{"n_kv_head": 8, "bias": "all", "init_std_up": 0.0266, "weight_decay": 0.53, "warmup_steps": 223, "decay_shape": "linear", "seq_len": 1024, "train_tokens": 900600000}
MLP neurons of a small language model. Each row is named by its layer, matrix (down: output weights) and neuron, and shows model dimensions 240-431. Each number is 500 + 25 x the weight over its row's rms, rounded and kept within 0 to 999. Numbers have three digits each.
After each neuron's rows, "fires before" lists the tokens most often just after its 100 highest values on Wikipedia text that the model never trained on. A number after a token or word is its count.

L9.down825:424506448514497498500506513484540515480466501490538519491530493527540510508469516480497488514515555494473487525520519505539581491506458496475512494497505500536515524471476515527480515485517538495530521482514466497488497510502495526510539465473487476489494497535511434499502492512474490461475481473502441472506476541503471527490483480448518493546483475515507518535466521499524507483477477528469474532487519509465477502473533531504496537521526466515497497482534527475496503511521442502496502455479507520467516445487564477485489499479505505529493506500528520465493519462512478494
fires before: " |" 36, " (" 16, ";" 9, "=" 8

L9.down52:483528497497500515516498506505440513484473498498529495507478509464495495505476502542512418487554534494502515475518523472519480488517506492472498483519526491495553469466489515486487489523430514518531502440529499504524519535578501517487493548494493485532504493525466469528503480520514442491483522487509502479508498502493498475525503507519520507517515499502516511509521515517456503536500473578510495476479495572493485466506520507519513479500495521491510545507491514478524520497491512461476460518501471440495465470482542521505553526484464483477495471524458486452557517463486515529
fires before: "|" 79

L9.down979:478496527476497507488478458536511482531493489492498520461536487512503487495487511488513545501494461503483476488491518506463493502534495526540492494516495522511508475521473503472540493511518483497552518483500567495518446528488529470501447515503493469484527446496500496540535507488439521530544469545474473510464550496472475444505446490498502566513445470483503480533520484503511484508470483507521493484501491504483516503537512479535509485500508516489532554485498486477473480525481468486511521501477502488460478454480511483464503504499484489489514517507466580507456552557505506490
fires before: " |" 50, ")" 6

L9.down840:475542483505530508517535512491454539478535552496519520540530490507523483473476475483506497488497472516523524459507495521522487518467535497518516527515506497519500530477508456507480543476505514507506498543463512436467518513471508448484532514496500492483487495489546498483507465487511475504499453506482504515468523496509470493488461458514493494527508521485553542486501524502511501522474475490484509491499513537525466505525501482500488454530489486486475497499522556521493521498509492468528458513548479471532462434472486501504478528517487490473468495529502464515550527513560465524
fires before: "|" 56, " of" 5

L9.down1906:489476490516521531504489491491499523485520542484505478496525512496520457471512497480507492507545497518479513523535501454540504509530510488450495474536522492566472485514471502484495496510472532492544520468505472541480483534612510533556474498469482486525480473571501504507502509518547472484501496499499517473483509483539460517490493468516483500465502521498491500494473496484479526531446449494525501497492524504479504484481545513446508514475439478494503520506535460492501515506476435516506509502479481512479525556507486520555507506497495468480486477510510474472509524473508493485
fires before: "=" 39, "-" 15, "|" 13

L6.down1828:494555496521465527487520515477502494469494482502456497509502439527508494495480497505497522510513487514486474505514472457503512474519508535480544540518491498509505531518530509500508486489525517486498515490519537492495504493497530477488497522482497509482501500434500495536481452514555495491493443503531511491472513485514495515484465517502496493522502471494510454484487550506543498505509507493482495503504480476563502482472496499487492495457492470482504510562517524482489515500533531549517518492507470505489536469467480536524503485565513509459453507492506498489475512510484491477
fires before: "-" 72, "S" 5

L9.down712:499499511484552475486500485468512517493520514483439525513510489499501455489527516469504437438462500483435500480481476513482514498562543501485497521538504486529517563489530458495478510482487484475531488477456536519555547513465515492464474535487483453549504521496487512473491534511478473498542532479488546504529495448488502493498483489515465495535491507482511463514503486464484524512487496499499518512511478506522482464548473512474537558510494510470500520474462513563471487527485511522532452520487512499545465449489491479523475490493509454501482509502526456511448527488521483502
fires before: "|" 72

L9.down1663:494476491528534528483478479493516495484474531530529516540505455516481514501523472498502539521510507534482486495534533491487490489528526494509483487512483476489513460491507490506499535499447496517538521567500496512523518538503514504462525504460522456534516499470512498503504462509494514496501474468484500505493499486508451525482480471495528465485546488516524507472471509528519471508484468511486492481523527475507514464507475490495501527489523546498514509497498513474519500512519498495509453531508505444494469318522508517491513496528494517489476510507477501478512510507523468502
fires before: " |" 42, ":" 6, "\"" 5, "\n" 4, "." 4

L6.down311:537503470509485526470448487482471473496477519516502503529484494506470518487455497522484524525522502517470481450512522515484503467523525521449496469517545533539476509502535498471500480449493498503497458461516532554491453496511471512476490511495495492552495463498517510532525475507491506487563512486487511492427490506506509502491469462471485471452506578496520450460496429506517500521443521498520499488521541503499497511490500489499488480478526455491466519463480518507460526511512510457534525532497496500506501425521494500502517561533501500542532523517499515509523456451488506497
fires before: " |" 50, " 0" 23, ";" 8, " 2" 4

L9.down97:509451499517472507484515533553520475507527486521484521505467515451432485459490514493506503488529517536501501513501522474559487504511519529474500514504520489507468528508494525507473534515504557459507541493532475494445503492537509524517519516464484499540498536549497489527444510504502506464514456474527494514540493497508508483480481467509491513504484507490469526537483528469524450497466499487508477497505482518490525501500528458494483488474472459521499518498542501512444477468484478492489513516498452517441518547503493470547484537543530483504528455515446464486496527460486486475
fires before: "=" 27, "|" 17, "-" 10, "The" 6, "ion" 4

L6.down298:475488465532495493514498487489528517514485553500484502473513518495488485528506510497455496475525477481504494480515532505513514513519479537538504542538518494490480521523501507486476551558502541515514500470501502500482471516487461466532489544541526466502514508502519467541477546507511504471487485512518519511508475511547493509516495510491538473533515489444484478506468490483511470506529483541489535499483456486523473465510497559497510517514485515535507487494481463540435484538501501490527466498491521503498488428470499510515535497530514497472494479526511538534501492518486522546
fires before: " |" 29, " and" 10, " (" 7, "," 6, " in" 5, "." 4

L9.down166:524501501472464507559491492506522482517477526490522519458498515508496512513494498514483509473477478473486452479520476490492532471516553496519506522495478503504473487538477532491495450532514501508523526536438504503488433555579504478486466520516527476513457522519489535488540487511531508490503524503521539533538504529489501520455496429521505508473508487463448500515502495536506507518516492487511482500487501473509444495512449455494484471508483526519527470498469515495511520543493525449480469471492541467465485523440479496470510465471519505516547528502500515456506483508499494537
fires before: "s" 46, " of" 7, "ed" 4

L6.down434:496489474492467490506474495500445515533488490533505527508510503463484515519490532496495522482551511462508538508526521481522497529528513520519509481480496529473505503477483527465523484520501490503502551448464497507513454508476514463493503511516472546455478528509494516518473507469491482481484472533508459510512481502502495495460541496511455487536491515486541483516497533468574529504480510503502477540465457533538468445532506541412505535479508467499499542503443491486476501512450507528505479435438506440473505439488519506484488525503508471456500518509502546483519472489469513538
fires before: "-" 48, " |" 22, "S" 5, "10" 5

L9.down586:507511466481496502545490497503501503488475527511502480541488463493478488489473519483499550496490503496504539487483502502508540497469524484476499488547509461470489511499497475506503508536515513514491535514512503492490518529481503494490474531458459490474514497460528474473499458475507571516501511462512514492462528527529493522498498473441473495524489446510481514462481475504518494559447493541537499483505536504529476485522496487501496498518510489469511526508498494501521500550513522493520486500472511511508493501528484482506521546486538551517485517566499501490521529522491499517
fires before: " |" 20, ")" 13, ":" 12, "–" 9

L6.down748:463462456490460520507489489486476471476473542542537531515501488464471504487518503558492516477576494488503512453547501469545489505480505532490484499503521521506441493427488469487455497498503518495480481453524537534481449505478533517494518503520514490510480517476540507510492495492516487485496455511486466483417491529491508543465511469475478480527504548488475490514500531459512536518445532511469514505457504501509523483496490474466534506491548466480505521489502495507448488529451506545485518490500532471510486463543505523531518511484470530486556548530497524484511503467491505502
fires before: " |" 42, ")" 20, "." 9

L9.down1893:475516536487484534469540535526508503524490512513467538527527490506475529495509519464524497535522523512504542498508527487516499487554539492501464494502438457491513502501481467511501524532484478488490489491515484503480488490460474514523491481508466506524493502475518507509519522493453530546503516488500504521466481467515508510533461513486511497447503497523482526521497485484486474523462479527474519488454502548508488496493499506473514468480545502480461476489518489474472484490492500478497479479544542508510540404494487518480575476511483479466490522465495531487503525489502485494
fires before: "," 64, " 0" 10, " |" 4

L6.down28:520476492493531456500510514515451460494496476521490498468462537505505481466516464502495474499480536527457483529500496518480479468478516536492488555522497475530457502524500505511500525524525513473483501524473518497517504510467463498507526515528521505507495472482526511532482477502483548496533458494466516509524509526473529494540475512532489474543515456481503486511546491469530474487500480447519452485533506519508502496485474480472514529474532532510468498526492499524473500501486499563537499545495495517469489419520484468487471507550520475491511464485519497512494514483455463498
fires before: "-" 59

L9.down1591:488483496452493509476500475480498506470500450498532489487535457475496506477499507494521461485537493517493518501519503503529473550482488505497539486477570483501453531479508470501533509478484503479468484488503507502472517472473517502518483550470517496505515510540505486500525488478482522458559525487523495487567480524527533497516533500502519534478519491505510483496484507501474513469495467510502497501500475497500509479518537506490537500471503512501530518509528467534472489492464523537539516501501484512524486463497441508497508522548494546478551541511528506488484475488486493471
fires before: "-" 59, "\n" 13, " (" 5, ")" 4

L9.down141:517517489515514496464494508447519519516470536493539468501481482481503470477527542522522547490486501550524494500511480522479464500500469517470481539525526497478507480465529512514523493508518473477527486510454512545543509524501471536507476524506527503485493476487501492507466514503537531474491517487475479440483492508485500483525493518465494493525527489501512465517496485492500522515510470492541486472502499491510483485500462521520497498499514539492486493500468504476478481515466503472556491508481488508492468466533512526484553495518463502508489512464510538470536512471531509505
fires before: "|" 35, "\n\n" 22, " Party" 6

L6.down1394:550517529504506478520490530508504517506502508506519446491457461521458481492493454500482506459508476501464461497526482531524495494513492508464487438485528559477513503464537452492480524474484542486510444455428491484505489499499502496425498511494551499509485536478504529496481525481523478489519481467502504478508510519560515502508489514514510482470492545517504499513533485487533516517496510495487484514485476467532531498497480515508502512498473506476517505506508489515444513512566508495473501525502539493513493423483490471477513484514535482518509498519520465455535479499509514485
fires before: " |" 24, "|" 13, ";" 5, "\n" 5, "2" 4, " 0" 4

L6.down645:496506509495516523485474514519483507479522484483518481505486458524490474465516516478496513518478503501514484436472501522520486503493549487514459529498513517522507537502486498501494485503465499485497530506496467530513595693408535495465474459497515483503495482472563476499504510479516497484537514494517486505526450518504474474552536508488529515540470481511494499470521461485488460510474479513489489478468496441494526498521502517499541502486471538464528520454503483545485507507476520500510529480493516507506495472502456520497452517520506483515466505469507506522504499465478522517
fires before: " |" 27, ")" 12, "\n" 11, "  " 10, "\n\n" 6

L9.down707:512523485484474518491528520512501509506484490499504469512530508494439516501494497471542510562547497527476492468492476510495549471455517487510490518480485520478501571550498469512489471493490482476442468502512473516492459508572476484508551484478512470562511483483481473508493500521468511505452513503542533579509482467466505503466488490502524488445545478569495508512509512468493548456478518463496529445509492478556509496513485495417524508528528487520523464497470512475482527511522488513544445460539497488478516585514486514497478477481523492524502491495507460527485496457500496537
fires before: " the" 22, "," 21, " him" 6, " his" 4, " that" 4

L9.down1683:512513495539513482500507452544489486491435497505507503490501519507488498500500520474516508517548515484539511447471532512537511501491455460480465470532561543507494518531476480547479479518484482491518502503511517514496498486506492543495537521495492527506473510486489518547511534531474518523463520493494518465525497474488496468481454512456512446442498483530490480491486475479474536523495510492534516516547463479484503486493499486532467456494522537517489531472529547479489515521484513475512533499535486485535509476475530498500482479522516467521480474511508480529483516510489519530
fires before: "," 71, " the" 4

L9.down1378:512539509471459513500480476539514485543481520514518509524480488531467484478493542480466512551469503489494494502496502489522542459563480501502473518484552509522563469469477496516463575457460550508500458512527474557448507502485540507526503518465462513501535485456530495464501524482488533457499532459520465486491476490509514493494536533491534508477509451490509461517486506549507465442528497478527491557485435512531493524531534534522469486466516494492469471495513521477525518532497509536504517497481492489473505527501520473507511521521463543469479510518515493469502485466514494525
fires before: "=" 53

L9.down302:481498492493499459480425523509492535506477500506511505460513461506503485489507530445557480453503485528515505509483550504520495506497509490496505480469503505541520465462511460496484484524489490504469530524511470503494501521578513508511524470501516461537466491475526491503497479485497469514522527523521489505458506536535505478509499500472465479503530501489504482478472478523521507541470474485496522470492500494520484498471490509468514491528487495528479479486502473469501515538532441455467485451473493504481507541508532493491516530514493454495501513496513543477489477540507508475
fires before: "=" 53, "\n" 15, "\n\n" 11

L6.down2027:506468503474519485499509482480480483475444477481514526470513522452535497479499512478527452529485521477507547535490522530506450498502490505501499504484496493474480500462490506470491527526488495470456498516502499501449477493496520487488517513521505491509485515499507527474488508521477493488454565508494525482508494484504504518514500492483510495518483481496522517465538509498488477485478445509481428480466529505529532506471544533515515525509494505551537494468472455483498519492506474534476493464454502464461519520536501526492538534484489514480507540506506533469513505481486473470
fires before: "\n" 32, "\n\n" 15, "=" 14, " |" 8, "0" 6

L6.down486:473480519465440461503505437535498481490438507497505528515474477506536475506533453530512484478522540496534489498518500487495541488516483466498485480515515466483531521513494497496479510442485508552491512504543408491510522525542484472497465484514513482519546494461508505480519485517474492484508560494483526533509488521508502495498504507503486495536536533506541498492500473479503518519467490502523530575485475506513498478467505479519463502520498494498520488518491509455509564520479555515468461486508493487517496505533558506470491500554496475474492531495523505495494508462514496447
fires before: "=" 51, "s" 4, "ve" 4

L6.down2032:571489502527527513505495508475476488498508532459454498519498461498485491525520523524507530536491514520493509515476541490484469481504486504471526523495476543480444474519540457524596470534503459525522559495503458513515490523485500467482526513529499456540476531491509511492502464490507530480509531522530515518499499540485466496505523476521523513451480478533497506475495483521502496495465468482508471479481477537529513497493524526462481490536508517489518457497518494523479507485502485480496503491509503529495511474490516521474561439525493489512518472467506503480501448517471471507
fires before: "|" 76, " |" 5

L6.down931:512508506506496495503470511526512537485537543513510523517499458494510476521474485496500502475507524531512476517459552483480485493454510495495485495509498489546526489487494514524514483522495537469502539475491514551512528511518499501505487515507490487473555502533556455481488530459494475494549513427517451490525526532520499471513468558506450501515519530465468490504460485497454496535526499525504494521495529492474521524514476459530518550494467504502449470489528504494516467537535480459491513502524525508531496435527502483489478521458513472505464485528495505513496546532482494476
fires before: " |" 55, "–" 9, ":" 6

L6.down969:538490487490470537485518480490485517563482558491509481506472525498449480487464465481455487475496509494447500523492484484516450497493556498481497489513488479473517470532511520543506498469475450518482497525465479498559470513508491545493522493491499503537513513507471505486542479528492494537495520474497481496537490501501514495484467455458482541513508486495532476485497467517495525518514499517494509482478520542457517488506562483476501506509502496516529511474549478508459535494487469471472488490496513502532508452531474515457523502460483479514549485541491522459488488541524534520
fires before: " |" 19, "-" 17, "\n" 16, ":" 9, "." 8, "," 4

L6.down1032:505508509503497492507501510496497498504513501495506504494494491499514499496491501504510496498500498495501496497489493511490446497501449501497490502493499519501499498499508500498489494494481493495493501495508476499229504598507490496501498492495498501503506502508504498494494504492497507501500503496496497494500495500498493495512502507504498502505494505500499493497494506497494497491507505498495500492490503493488499494494512504513502510495494499502502504503497504500506500505498512501500507506508501502505497824497495497498498498492503498499497503502503504501496503503499496505
fires before: "=" 39, "In" 12, "The" 7, "At" 4

L6.down836:535476534497510478468515482513481510505482487490474526502462441536492531488486511514464504482529522508473501510506499466515499473451503526536490476494471551484483507515451511506482520527501492482522534521485500492537491501464539502469480522512435466520487533513454489512491484446517506514533489545509494511491516522508503517540525495513511507536480461462486497525498474478513544496487494508499482553480491455514470525486499463510549518481514473478491507493464534472462519572450501488503498433524497482485490426500495500493521489498493507507571478504515551518475467474519522509
fires before: " |" 59, " 0" 7, " 1" 5, ")" 4

L9.down1497:478467474485494456519538552478471463454503533490477440512523490515447485537559492526494520533540508536492505496518522508525527529523520459522512538456469473496478504513499465495471497503487478520529482500493512483492502488498460487497495498515477483481491516521522515498503519532495461479443458479535500471497478516459509535462516567498509505513474526470514464500509507515452503514527497555468496495516489517506476492482512508480498521513488484476516503531535498499494512514566470491486505530494483487481540428486555523546454496479523458463488515464464551477494519536515474474
fires before: " |" 52

L6.down666:500574532497494474548487544538521509464525494505524534464508428498511489501496508528539483499508490500505471489519486520456491496470517533494506515492506505524504526470552495441454504532524516495487496498467490495372509476533519497489514500470449480552516471504487519502558492501508496493513509534502492499510510494542470485452514511506460512456550510470476486501472510526514486504517543455512516509507497489485462498481525518530501491495449506490514494535483542481504530483531525461518477521501475500486516563432498474484521496481517476503527492526506497514465488496575518488
fires before: " |" 60, ":" 21

L9.down1950:514497544527463483533513521515457522514485452530480499495508473479478538505475557555504516460528498552461520511478514498515527472553538521489492462530500514484515461539553500497509464497491525483481486457499517503517500500486494480498531468491461489511531502520480498515523470497473537468513577500519521504497519451467501486489522536496524545475517509478488482494569464468496532534542505506521453554489506485489473496529488528501489490493464519479547462488505494478510490505475511522477501502511512507500467376458522504483458533494496492494520466506484490508539501448519471487
fires before: ":" 73, "–" 14

L9.down270:473484478558502478483468456504506522556507521492498488468535508507540476536457510500518488454491535493508516503538503493501504509518459499473515496517499502528514518447506489461529498502508485488499532519473470501467463474512527453506497503533521445497457470494503509528475471495485481504457531463487493408515521495512481525512521468509467491513513477496505478527526486520499486458489498511456470477542472524479498506493494516481518471527474503530505527519493526515537512506481476503533500485494494489488506493524509495496451495539530500448528506517504586479492497479508501493
fires before: "\n" 49, "\n\n" 24, "." 8

L6.down1960:506505532490509511462458482452446535477508504480549498537483507505504508514471522485472489480479496484513524493481547485514501504526524510531491465508519511525487512496488525520465530518520551493498480493517500549530511514504505530526535506502519514517491503515491477471543492471478504497566511459478486502476487575489497568473478544501488504483519558481502526498453491508495498504483530548498486538497538466484498501485476469536509512496405471493480548509482523492526507529502513506473485522493501495479491475497487477509454515527459449515476470552471604550481547519476491460
fires before: " |" 59, "–" 7, ":" 5

L9.down288:506532479478541487529462531514504502517484502547472462494503519503503490509523523545484486500484508490478487507492522469504483475472517535524516464537528515520505496454503528540519556515505557467552502502495492545466491517488465526508451510519469521521511521525487445491496470459519494473529476522540505487483476479456457557542489473477521538495495519503501531460495499472514504542502486494460478446471487546474505502494516497485525484461495529480533551517521474515481452500550504487527504512535496485505469501509490507475504507491532532515517491493480498498502516539512527522
fires before: "s" 48, "es" 9, "ed" 8

L6.down1787:493468497459500509527461495486557560510483515547508496505517527514474491514535508473514474508508489540473507523461502527504509550528516513508473480476489466533497453504506476471501483525509551459535521459554492481517523499488493499516532533494486558506499491510512480527525442479456465524507556486503448485518504530518499495515507513502509485493484506524477522519473525485514467503476500499478490530516512573537446490525504501492460485498489490525502523452514509508525452536507470463515475506462502516494468430499514451502504539486491482509475516534536468450522495486520468505
fires before: "|" 40, "-" 30, "up" 5, " name" 4

L9.down674:528529529525496516528464483523516532495470505475529497489511519476538481502487528453512494520509490547512504502518479470452489474496511532459515482473535488554488482468521477500506522459497504506497542463469504500507524522510488471517553519502485480489528508495483544514511500479503500501549534498499451475482510498553486520519471488510522524512526522507466513449519528473501497515480450499494474553480464522498507475476506521521492517497464491494522527523507526522488512483462492502485477483465513535477492420501504528461461516534490501492547487529516489454562528510523458500
fires before: "\n" 36, "\n\n" 19

L6.down1492:499516463505531534485515531478454523543518490515467482489493468527496562557475533522496464492455492501496521523531503482520494498519479525484502537463475439511499475500502484502560497504476496552517502512478505507495470501527505516487497530482488520499515512500474512475566485505501498502508484487513495460489540489494517512520508529529492486504453518519521486494448482485520532510535484497518515493529491500490517471462550493489524503507461516513503461501518444484484524486462516467454469448528509479533524469492474516488509531516510507517520486522445515499568523524527510489
fires before: "|" 39, ")" 21, " |" 16

L9.down1600:482544545503524495537447485495498506491520458513474461484442492471469505545530514471518540476515488544515493477516509502502511509486540534499522498491505524516554463526524520488548522516477491531522498472491519544566494522472487500526535488505501495494514530513497514499519506528507492457527516508514476514530520499461484462444491500544500504442509527513474487459492483490497480534486496478529538564504464520478465524560468501503479514463489516494519471462501500494534521443462463494493500491512519508493433420474511497503500502458489478467466506522471537477498482499483463482
fires before: ":" 51

L9.down1196:512447500478500521525466534506509499505497538534517499501483548504514529461531491525521527493505509477466530482473481469518473515514468535471474511551494461542489456525504528518495518472498512467499509496560501512482533538440484514547555512509527544506483484530530476495492502486462484452506506489523484485525523481507508482510493509520472503563513461463505546489481527506515465523526477478500519498504477538514526502525464525513472476515488493431512525531511512529468512464501515491493493518533477464502553467446487513514513520524479525481511480487526497508497490491494533462
fires before: "|" 88, "ed" 4

L9.down101:538509558502498478473472488481524486477461475500505479493495515505500530525496537532507510503489512525503496497509545491532515487519494510529502526409498516499515500486494505500474482492511524525468534518548468506473480509545502490529522539528508515470486532495488483496476500448472506494537501505507535516493485531491480478484479555493552499467514504502495517461527524473470531478499509491517525501515508498533548510447487515508437525508464481482498491534539441464501534552501522484492483437501507499512471482491527481493484539494473454507470466540497499471478518464492475499
fires before: "\n" 36, "\n\n" 27

L6.down1185:497502510505506497519497504498501503509493499496502501496488500501516500498511498497508499501500495500500502497493499502497441500513437506504497498497494518498495497499512501501491494495496492495493490484498464500231508606512496496506496495487502504491505501497510506501492490503493501502499499501502504498498501501499498505513506503500504496506501499498498495489503495496500495523501502487493501500502496490495500489496521506513503504496497510492502508498495503492499498492492508501506500496511499507501508818507494493497494504502492503499514490492504502501498517488492496510
fires before: "\n" 30, " 0" 14, "=" 10

L6.down404:507544526526467495516497501511512490485509486494495496484497457510492492469476535490508504487530474508511488526508492475498519486459440519489527493502481491528516526504517517484498508500505499502491506486496491521251529438524529479499507483511483503507467513514490525477530490488492513519510503508527486518508527472513503482496507512518465502502497508486488500494498490508512492473527528485524493489515506520516498503502462526499502490515471500493509501517484516513516527493520506494477497472475507492515505728485499456512511469494507486498513494501538514496515496465506516516
fires before: ":" 43, " by" 11, "s" 8, ")" 4

L6.down773:534558519526503479560466467490543528473517494499501457455490479492492453516484537532500502495539526505500509488510500469481536512447506471481544455500489501527536481512484513502506463472490519516518494516498560494487516511548464439478504494528483487466487521521493477500524454474527499487503481502550478504499513518503530512461530514516453534493506529521486486493467504534542499512478524535510513503503504509479485477535479503481479534514484473489478473501485540480507481482475494456494488455494544450522506411469503467517503507477522515497531526512552490514529521482475498518
fires before: ":" 40, "–" 13, " |" 7

L9.down1814:495480485527521507504489500550497541497500519498508456536463517538482498493480518539473498482512461491496482512504559470530489504514532562549506471477476469497512448454523473539514513534473508483485448485474476515553532510455525489522475470511491517510494473506464536489502523501490541467496528521485438489509497535479491471523553514486529493511493522519479514468523499492495497494510474516520484485520487499539445493499504516496508526486503516497501500485498511529467558519513528497507504518525500499498504411533489472460457534494486509517491519528516541480518510487521459522
fires before: " |" 44, ":" 12, "s" 7, ";" 6

L6.down137:499492508512496495492502506489498488495509506495499501502505481494501496489502498496511505498509491502488508494496498495501491496499424507497500497496492514507489509514511499501487504505479493492501506480500473501237505446509497509496504505487495489515504497508489500506505514494494499508494493494503504488508497498513488500515492508499498510506498503493494507503496502499500486448511501490506497513496505494491501503481501505515501501505472503513505505502495504507506493508509505492495500505507499498506504769499493493504505510500500496499497498495498504498500499499504500511
fires before: "=" 39, "In" 13, "The" 8

L6.down1068:498511510512495503505501497500504495507522519489491494496502484499511504489498503497507506489501484494485500491491491506489457500503465503489485493492497509511493508508510503501490495500487495483490499494497470495207509587515493509505499502490496505512510509502497491505505500499504504494505501495502507507500500496500486504513506507493497500504489507497499497490495497496495492470516500490493495506499500487485508495481503507511503510489486501504507505503497507494499499500499499495501506506505499494502497835495495489497502498506508504511501494500506495504505501500501489510
fires before: "=" 42, "In" 11, "The" 7, "At" 4

L9.down333:538456509511514457490538465547507497498524481522493507529512482535509450465493471529469493453504501502499537492484487481535526486466503494528525515463478486510509539548530521487495511499465513485474468509477541491492538490499474545515514511489505523512486514503539485479535462536507498500498528486496508494486468494528506529443478506527461522452486475497522478513490480494488479479509514520537469522501511503499501494525502490491468516510463506529503500452453498530484494497511485501511535501468514546487500499480464510482531512515551512506481545464507478507546463514475493544
fires before: " 0" 31, " 1" 15, " |" 10, " 2" 7

L6.down1428:492499482466496475488494498490477495495459516522505483496490492523476471522502478513554486493489482558476496482502496468499510457501485522513471495505461523512512508459515486497492521504467497493501484516463505554296493480532543534493516536496487473529515495515459526502511486513509491527502496500509484484509510511513470522474498496468463510486475520463477498508520490496513476497468481495493482502514480506509505499486486467517475504494492485503499499506502523528515491504488484473494507511512496445521491701503474439527515517492543515515534530483507505522514462478524510518
fires before: "=" 93

L6.down107:513476494457499473532516549557452483506503493516520475497496504472510518483491495501514511520513520500503491505486457497525518526489507444496507484500506484491551502466529522457484544501540512448505491491532504470463533509457515515484498544452518514498533499493491537516475513497406515528531491543460483508526526483494492483502444484534463513500468489468524479485511486525469476494498525514508517532551442511476476488509462495501517515476478521523509534520479486486498506502511516526497500510497450485451494439477502497493531495497517481468486457527479503479454561484526543474
fires before: "-" 57, " |" 9

L9.down726:534516478524475444509509535482515516487467521515463492512492493520483507485504485470481454512493533495469486492520517474524514473487521524513478476496503472509504470478505461517474496520487510473486482493514491530547506485463490470512475508512567514525477484463490533495514495488502466520551508483507507487541438517463515484539512511446496546493526478512469497541472479488495485571484469518496504510475472530479471497507450501520533553524492549464527554491522518505505484516510522503515499475488498496536489422508522491457509494456486471504493489510498546519543521512522488483
fires before: " |" 53, " Title" 5

L6.down1611:446473551496500513474513500494514507526478537478472511529492466525525456477495489524457498494566496502483509496506535493470470551450469507497503503499537519495495459494494525484521491533494472477557540519495505504509498526483485481520504540499473490482533505521525484523482527518530556484501511477546487512448484502512495475518531498510515507503466476466479517481534470512491529493460477483506505518504448527452502485518450489502526489538485517484500509496490492515485526516493480532519480489485486486467462446447502516511523496486493471509533489507499512541497476528499496488
fires before: "|" 28, "%" 20, " |" 20, ";" 5, "r" 4

L6.down2010:522516493492537488484511477514514532496529465543493507492521558558515524502462480488484477540526510509515489500455473516488516507504519515496525504524510522466549542535501521482509513508467529486487518481542493493508502491501493471520523524488510511529523514499484499492497501501492442452502476477507458466448493489480505486474515504482497494506526482522521457491485546490493496511494514511506511527491520485527503464469495507464527517492539525494448520494473506513477509540516491523497480533508494507517502461457497490521490496538507496490450496474495513518463466482509508519
fires before: "-" 77

L6.down1299:482485530514525532503537479510528504489487531490517496506508532530518485495508519466533461496467514518508526490494538535550513517461500491539528506479525518462480494522467511500434503510453469462438449513525478503433479525473443514515498444484483506532464499489546469539490480517524495542448515501511553508504466507484483523514492517492493545452498467514496548540487493503484521508478477505495522517501503481475497499511503509505478487496479503465512473461527476488497515519507506499483476470516494483511498510457509542535488515516489480490515473535471527509478504508476499522
fires before: "|" 48, "  " 18

L6.down513:476466493491526525498566485488499485520504501495501525538452516479470475462547507455530463567453541506524490514464505492516500550517492481549493525498490521508511485483512556496496533472497487506484490523459467531435485499468515515492491443537491499552503499518479490488511503550442481502487525450474491510539459527497500499497479484484499460504526493475525496522504488537465537503464478500467482494483465529509511496490499485501492469495520529482513510468475495484479504525513508513493523496493487535540547493477545546494477520521461499506471539501480530502478507469525490435
fires before: " |" 40, "|" 9, "–" 6

L9.down782:491474513556473473500514536457549520543491491515515515432466496473477518520479460490454510483496499534474462491492513500503509439526502469505499517508508511508513473512544462466536500528488490503491483535493529510498549513493514513492518563478453506488528507487483496529528481498506499471462516499506509533503433509519477505532501474494445487487530472538475480499493488484549510501495489490486427494488516483478506511535498484515531510517532503518472484504484510501527508527523549481448474467474452482480497436526451480475493495483486503506498496497533529530532467474498508519
fires before: "|" 65, " |" 15, ";" 7